Part of a small language model's weights.
Size: 25 layers, width 384, MLP 768 GeGLU, 40M parameters.
Architecture: RMSNorm before each block, no biases in attention or MLP, tied embeddings.
Training: 360M tokens, 10996 steps.
MLP neurons of a small language model. Each row is named by its layer, matrix (down: output weights) and neuron, and shows model dimensions 256-383. Each number is 500 + 50 x the weight over its row's rms, rounded and kept within 0 to 999. Numbers have three digits each. A neuron's up and down rows have the sign that makes its largest values positive.
A block is one neuron, or neurons of one layer that tend to fire together. After each block is what it responds to, as a language model described it from the Wikipedia text at the highest values.

L14.down20:466522511483524510498513450515529439457492410513493535557456480512476410492510464485504516431555394564488465472487503586476427597487528450366576490533491415472461569528476516487474491463495441502513513544448482453487585501567443463420390506527528575507552551466523467552565496512447476492425462473483512537462619538319552518427550528566453562484545485427534528464532491541548482461531
L14.down189:511427541480566532415491540477527515467468575501529431507536390529528483483532481543613505593491474491420490486473403514392527462578480397527465585497512551440459481469531539587409443508490493452462485494583466417509536518418501413536457537530401593494475554584519539576488454519475553473458436529527498437467494417437513478577489426569427573524416497497445530483551395511416503507540
L14.down199:463484456558506506481354447576545485493437545570512611473548506613471491577473489519476495494501557509526468613463499608487436481486411515444466429619551429514491473493490497495476553515440521539484466410448453513517531490435542475515502505530427426446616433529527576591546456544472499597476584470564522494502586558530523385572419471481547487473430458535534585476543403563454593490555
L14.down259:459473419459460484413469400463532435426539484487480457575475531503522503514474457497568527458536587529484527544524534482535427472458524469584439495428411465410566463381485525539465508493531503516524526534430512429431366486469467535444533495502573572536474503533459480468456489491421450423484522475442426519418460503467534472487537513589443526616466469489524563521650518509470399486514
L14.down280:443501514540482550567552419529404372486470502620516492509491524521514551485527485420529521464545444414452565472519570473580424587483528585498467487428473435396428496521623484539430538511486463520499469452486420505523484470536513494532569544446517547581488442454451501532582472434502475442485530461510519513523506489447487540442530431463604493493480511490510580549582395529548591499533
L14.down530:509525380503487529621515451523500454530573484473426537486433443380505563469535436442582529465522458491440477509542536555571492500477531453496448501438513511601494555488536545524483404566478527531534466554569553475520501502473539529550498543517514543535419563463414546455510457554448530528412418567482428440505471468507528562510542586475485570572537504527482540475491548535464570534552
L14.down653:471482458470506516530479479466486604552535479470411490448480404458480540441576435495474437488485529426564458473529594493571434514446523554563431530540493477566442582477495441597371469518564469517461460541543543483453563474470486482573465482459481538433485425470469446527570527467488481540427524501520474382455483501492472499487456396617533522414478603518542534559458518517369576465507
L14.down669:432518617479535523524496566468523488515536530497500502513526422504425527459520526455479461504531501546443556513615516504532538400524449433530587516557518492524511413536595496445564473475433508520531427472507521427515518415532534474513493456560539437425496489457508491425578366633546593521518532516599517575437488495487453531479502440513468544510520494465505406470403523469498547539443
Relative pronoun openers

L20.down584:556522525492538544565410402433520472493503519519495437525486510504501448487478533595530500537406499499483452545507517554476624456439488542399458465425385511450443477522439535516419503499545518419662539447456487531491506544434539462523532479465579479429320496572437445442527528526491480556499482470581612424534455561425467446554503435540573429552596538529489536493510441499359478396610
Tokens inside titles

L14.down15:565415455489490507450480478416482445529488538536461477581495418597517522559565446503570487518467508449558473479573553544505457439466527480511519527483500512470544538588440489442267483605463484516524423557606477474439602459397527428509520518516473460531541467441489453427556415555608502465516531474444538528530538529526512549477435604377546472536508469405465563524423465485566511566585
L14.down297:532569548425499562502467567468564479491457456460553476516575489498453544466501479661440483422465533397504465552441546462499501484456441503442511483540509448533567576516536434444522447527509470495440552455507488508506525498540492553504452540490511439553586479531558465522554545491459488528553418523520455639431510503572552557526503513373507495482499399493523530562536475420539480504567
L14.down308:420541490493448538578510534489561604565503537465467477458542508513459447454447523548471506550501478452559532493451445505486569504469482377459533499493568497509533452532391436440585406525472524572391522553543439443378459514504521477415483550511564385440394507509516508436428504498466489572447569486465532568487414523575474376473457445483507474599400504477489464426472523486491415454464
L14.down345:555468455476428522549450563536532531509452531434562569570407492467406473449501428449529448571521434426534437498516399464503474467475467484500452482536388455519445603523531441510446505508515517472383462460472572470549428493426517537419523471481503522573536429467518492659520476498535465538397570560525488470409487547468471523534488580513506542576552499466473473465426528423473494527467
L14.down347:543523537492610439483536445405447513522506542452527478496481388500502477514517477573513511640527482503488438453500527590515548434441514555454475487561544521492385547438575495544555538461474392509525551515509530517555446469464443481506506410406465401561501564492491513481492505533487472527452475545480500514470560527497472399498489499493509492541476446437573449508556559545536494472569
L14.down454:512379518437493611518502454429422552382474565339431443626532501463583433565581477497596563501494501465528532557429384433478460479448452531504608509437489503536550530516552467492444464529467568492504557550551577530541404510533531524574437578436485490474488468523491556524516515452431534490509589518456495511417502455538470471557460542497465563449451491466511464491457494442494469532451
L14.down508:553472502493475445439467522446489498458473511480569561428380476416494468512454489552582442476462402542403499569496416528587477554526570521518462422490536509490558504459484515532626548530491430383537524557563455457509515483455476457508556538519431574523550537571522501532473430544564483505455478569471424486402478542521547584514529356551588447498396450440558539507436541607479373497525
L14.down592:531472444520565441567491501461443595504491492554468556423484473504477541533542460443504555441467415533496456428484448616546535483449463481470493536473482473406403459450467499627166457490460485539530401495579465454566486548569447466548418568471447482575516553571443506482519546481454449458488555478425527423451534450522493512580522545503505422469530467472525449396532613501476390520450
Payload-introducing tokens

L22.down57:468519507571466568456502464547485556459529512593432496518482555550500501441532470417515525451478511453483515520442548553574526515527396493437451530508524461523567435527528561523374482511444492534469490548507401542466507499453506512492495460500525493530506606451493560487595479492491434509531396484552559586536431508517478518391446442442515512425526445600584483530484571355571357610531
L22.down262:420519496533597452545506532519556546565519539537504656533534489512467518490551570512508550558525426507398415429461518472542453611497481489462389563576542492504452536528473503450395456573503507498496477474452485581487556550410532471441518488494390446582456559598500509557535478476436489437571461546537514553473559473393442451510488531442444563538531535558450526524608520496567471578470
L22.down351:559538524567476517479624419505519482471503476495490476429539523498546521445500486520462382472533472455580597550402525545500445496511396548446519418486460481495501440488508553608314531576538487460485403477477544528510522434528484511478398557507460501433438517535492462448511482537435477539487498419493425511516576525407453415466440514491491481479650542511470501504552555591533543515535
L22.down407:534622429432502481534485556483511483442481509571517554593516527539522545523524407452489479501493530482455438474467534449513495491557540499477546566542510488552492462516535503515369439579426497443436420560386532550550462534527445526511527461467461551480531482499501440505520562469527403519617418460562531504451504482573485533524468524438517500542492454510499427418440539435591399426610
L22.down477:469496505458538563526567507454563447457615478515392487437605422493529475503500565535477475530526421522436521488520490554469548499545488469527584525548418490370480487487574494495559507444514583386478490475502455551487548424404469467559486562480518518509521481543581586571526448592449547533392555597570538465560492530487496424481503487465422531552452518439397561433571521448496447536492
L22.down503:466443547511485481562516461493538428461498416481528515500540459556438512502575512406514481588523497469581579440453410469504520516552542440413546424533566449482507525463448513504590549582558400474453518465479520418452534536539543433572465477494460535508563520528482508456468573513467525557486401462550575341586520587539535366632460571681395593491520615439521553378487533492492458458428
L22.down629:472413457484502520536398602439542521520414496466566484492418436502437563499549422542546573475453464595520496547501430507502523526482518461469448487455491480481416560451531424533339498568530480441455483549518487446502438588509456469447451483538491424591444456476357498487490515517482507486558503554350504431445520573352455430487481546544521504484511389423469372491468523436411521423430
L22.down663:511460516521488503460529559502506508464475499490503486482445371491475534530443538463460528476510477486552446378406461498459438455445433581542461434487587427536501528470486447517539539508463397501468486514479458525558431582598569388503508572452468493557480523472467500496509488487483431548520532582484438524477514440462487518563459471538480492535415562549548482458468507393478509540514
Clause subject, referring back

L22.down0:475498514536505551549501541550541507440515485533537526514546576542487476561528518501468521493574481493654509425523497473539528611550418586507418516554494450549566492507444478545182454495504489407559428444501540510539497545502493458557453499541393423467457481542454466444509504546512488496524465521387498518456511574541520445470576538392486479453532464532472470461574553548514504377409
L22.down51:517523451538539551437473471581430532473470474457441603466493434485546441523452527517479383558464508504520528512450577495495499461491409562466446558480497385540557545465463518486551524449514472462525497514503461562467409561473455484477484509510497538561581589572519516498628480496471498459550577532482413495540561489443586426559539506467473533650455491576509532482504477503454476497417
L22.down165:474524485545496415389533495482487462532614540524588431570483509509554575487469522540534483454562540608384508500494493534505459544467522482507488554567468513537430535496424524540386560441482475465571487450515541533482493543556531498498428524537496538519473536566601482553482462550427602497508545559523531522491427535403435480370540472535472610488486488544507347549476505496421476411547
L22.down267:551501493459480523454472460509451445391446459463462525495467653472560521454506487498428471515518487595632449478548565501503566594512532524590557547504576561479483474485550488393429598573479430583556505537387543565532532541583476552418452514537551573481558460640515468576400554514428487534547552473462455517572518502527517597425485589474521474483474480397540430469527578486463518496519
L22.down307:508548436527590527445523533409428478470512478451529452469475519450403493519435532511502484567512525461416485460522524516512515554500436479430515527411419473429496517562461517502510429558488474511478485529471505433478498555524518443479503484511460506477469455577591506505522549444630462474442483485501569458515522486476547540490509429467536501490494477586488465478549464604482443438583
L22.down491:574496564568538538571477447583525637576543408518445501431564492586477546459518505545460485409440460485514533583448450480493449450583480481476547479551554484521480415448429477572333503568480483536557469457466542398480527387597501503415477528561516507560496487499522492488543511499478418595577566509460442502520489406492524488501516502521473512520541483540483464469543503535502480589537
L22.down514:496539528482463619493563540516503505532566441523462543573576484429380540571464500419628377577472536531442554519496522497539458494519460531504565579576483460604568528501533493545458434467508543434529539477539488350493547570450465483475564599478516465506535468413544474495538432516562467551577420409453484418540415451393529595429580496488540475496413535522594566517522564523551560480497
L22.down687:539451507417566477506538557481555432450580471568453565474497531473467547585531474473485504482497463535476497480523528533503466498539433501474531483484422581565509530508467482485400500461452558475490452559505451441476491466446543510551573495502582467464442495524499599497556447519554503481489507502494550600495511560544572382514575432460502519489577542587499568462357426464453496506446
Predicate completion tokens

L20.down707:536482474458473462495575483387524395451509512510455434496536471517415527454549460426484524496463452505548551417412572476415442491497424476510470541446505399563553530536537424507449473504503441537462555654483483517520480586489528481455529561520468483504493515463495567538548547499538545507526531564477429478470488469568580461470453470405515465491604497484461492508621509576496491622585
Predicate-opening verb slot

L20.down246:494428479430492504399477563483523542402487403488503521531532450534523448548597443468551424613522509494473573563498525503506476456580504504536554480514488579489476610441470458514212530491508612512559505490494515522403442484456455529603480530531511475410454454475517503584471432599548417514472543521625552524517444523461536478480475491550540515540418476434466499447520496413455518482511
Table row end

L22.down4:535565482447415572576462500522510459410431582448423464477468532484523498524467556612565490493471499538468493482471565509468479457535514495600448493526470444497522474511423512428623453557450534615467528539463523518536476479518553461535598460451474516553559480535545565519496493495553471506521559525437480442487348466576542486487523502457511457457559492491354579519526547581407549603541
L22.down59:452567540530422416481533431456502493492435570496613480521556471457500437523512443460469466550494506453473420455531453493524495431493612517467569522450533508488517494543490543433084483539529497568528488555517499541502453547539516425501468496494488465514527464459517525440448475350514393533410338507474473530465488480426499481502528462517523493597549582381427412514543510479556556532545
L22.down281:502490518553486482422514582497515569577530479454538487479497575505446511456597352502617484485453499475469516522557490453525537557472531488472533528438502461540474549546441439524409456513498449451469472482554592510526450491458546530444397556451494496480407392473458516573511496549548475495446585465464451521526568545476615508459582520500467501428490596496545514541530445473493494468579
L22.down299:499471435528492445493411555491596482507507414611539463417465484457505514468528555450505532563489413529546474517493466543428536505491407519433483453504460487519451469466509557490301491546466512477492510447617484612493542470537436507518556441532493500489507485501525479483481498492485428483526378410512486415454493523483545485535482406634483598506512428514519388501553606415528470493507
L22.down353:519507473488539509492573549425460590510459531508566523474539529528507475539475417600459452616490522546503415441485511468509473515496511551496511431483499589413505470536439466542439459499477463557542462532471522468489471474461471573508412507501479572539461593546489501525407461513464573426482596367525521473475500481467578505466389554482592471528470461523477454447470540483426528541438
L22.down458:540481548500514513439519509511536612491579506589543442497445526578520457502488490572487470622526554465518525545406608432504494598453516506537389522541511519482488496473515502486341522561573409525471454448484431528582522453473596483504550491473436455466461499562573474519453622456516512405463455503493483429507602515540470463490452544474472525558572470402578462523536488559511510531552
L22.down466:517461508498494448393569514548463437465504514522525537569465535539496458593487590456515435500526482480512523437418459531518469520463375552443477516505553601508510526553508476485408493545376492546494645448511521584544492419514443469491537553452507536619470514453512517568532525449567415513523476455441515525499508418499500482452418466533462570502566528443407457558499452475523487440550
L22.down749:474583465420497470585489570428613431435469489489554488519496475502460479459519462474511460506486509491469541532440559466442531593553561554457531540476567494434534552512476520515182414489478518452522593540548548523505432468499459555489512551504500446461572475500485431459488552412457433464613490513478521546487503471575499473425448503461508507554462434599448501528486474503495484492593
Name or title just ahead

L14.down6:528469552480559487518502514483497463410454509514478416492576507594630537495384508578576476423436499457478497494459446462385604451439518512536477471408515495485491416509448407605442531502451391475519504481536490504544460437523535581481471547650473543464500474480527514445512509448497539497474406508542492505498449528518503439553546535559444578507493503502521557498487406549446374391449
L14.down107:435459467533476516577510440536446528585508564575539435459504464455466539533517481573438538573445552487544468530529461503424449451399496567501527488533521526423530450436477490521420509467591530532412552477469484481482467427464499477465485473533516442455545512532624465569465499459579521454456445481504459572428529515428523483507540447574467636520428557501443493520512464475469502518571
L14.down147:441558581545450494462582570552510525537426555474508538548632515607470546522562517508439524583512430464494560492530539499504604558408582500418492510580554511387524540498469453528525439597485438581486518484518503488582574430436468532531497475581481486558487390385575538479439612529550559532448484481471438514495559548589457426476580444488503490543553522475420456499562483562498516482502
L14.down350:492498433530490535568557551483516446460564559534592550578459475517470470495466527454538599465489511491465564527507508525431421396434457410536369409473492498513434542505562520479728554534474482442467533579489397500471534561485493505554495552441414491517579470540389474469467523504445472503446477470458448469568534571516458509467511530491441511465525571513494507512488477455525591531483
L14.down641:511519500520484597511480460583497384486475460477468509576514488577498518461444551552495423410567464419538477471639499469528467524510513458471488556488535568552603512475433561542421527443495430510458482481484356479495568591464518485548468426591428482448469464471473623436568396473500592493463484483529469482550499441415577494494407490548397620535489544479518455523520507494591535425549
L14.down655:524458477509488510536429449480518557512448493451502408486406522558572537630522534530359452618419551493544448440528444468504516512528428470569449536483565552521516489507507483640527548480565501533531485477519401365514488523449434486574542502541571508548518531428496585447468477466530493524426442515552484442521425501471510479526513492489509555545512562469522543502539588462526478375455
L14.down730:474536457478499471521509512405504563515467442462476535505563430563428432478423492579445481494440554537494482448479566521444533568406489461499437495600500568541444501409549410555270515482463522540578444491535465489469539427564521469490405503437394497510535534522535443483551515487487458539561585457512548511515530514504539509529498399527439454579469450503522459493555512456397471592483
L14.down757:512452338509469469424559493388529552529472512582525498572503544539517506434513428636502476528519476528396507502562496572469447450457521532468478509512487527525468577517490490423560530532505449528530501483542525453512514533487448437522474513602520606418429450454477444449597514465470474561425533504545464537595528441452512493458543492394502486539519598418490527558448449475493552424458
Line break closing header rows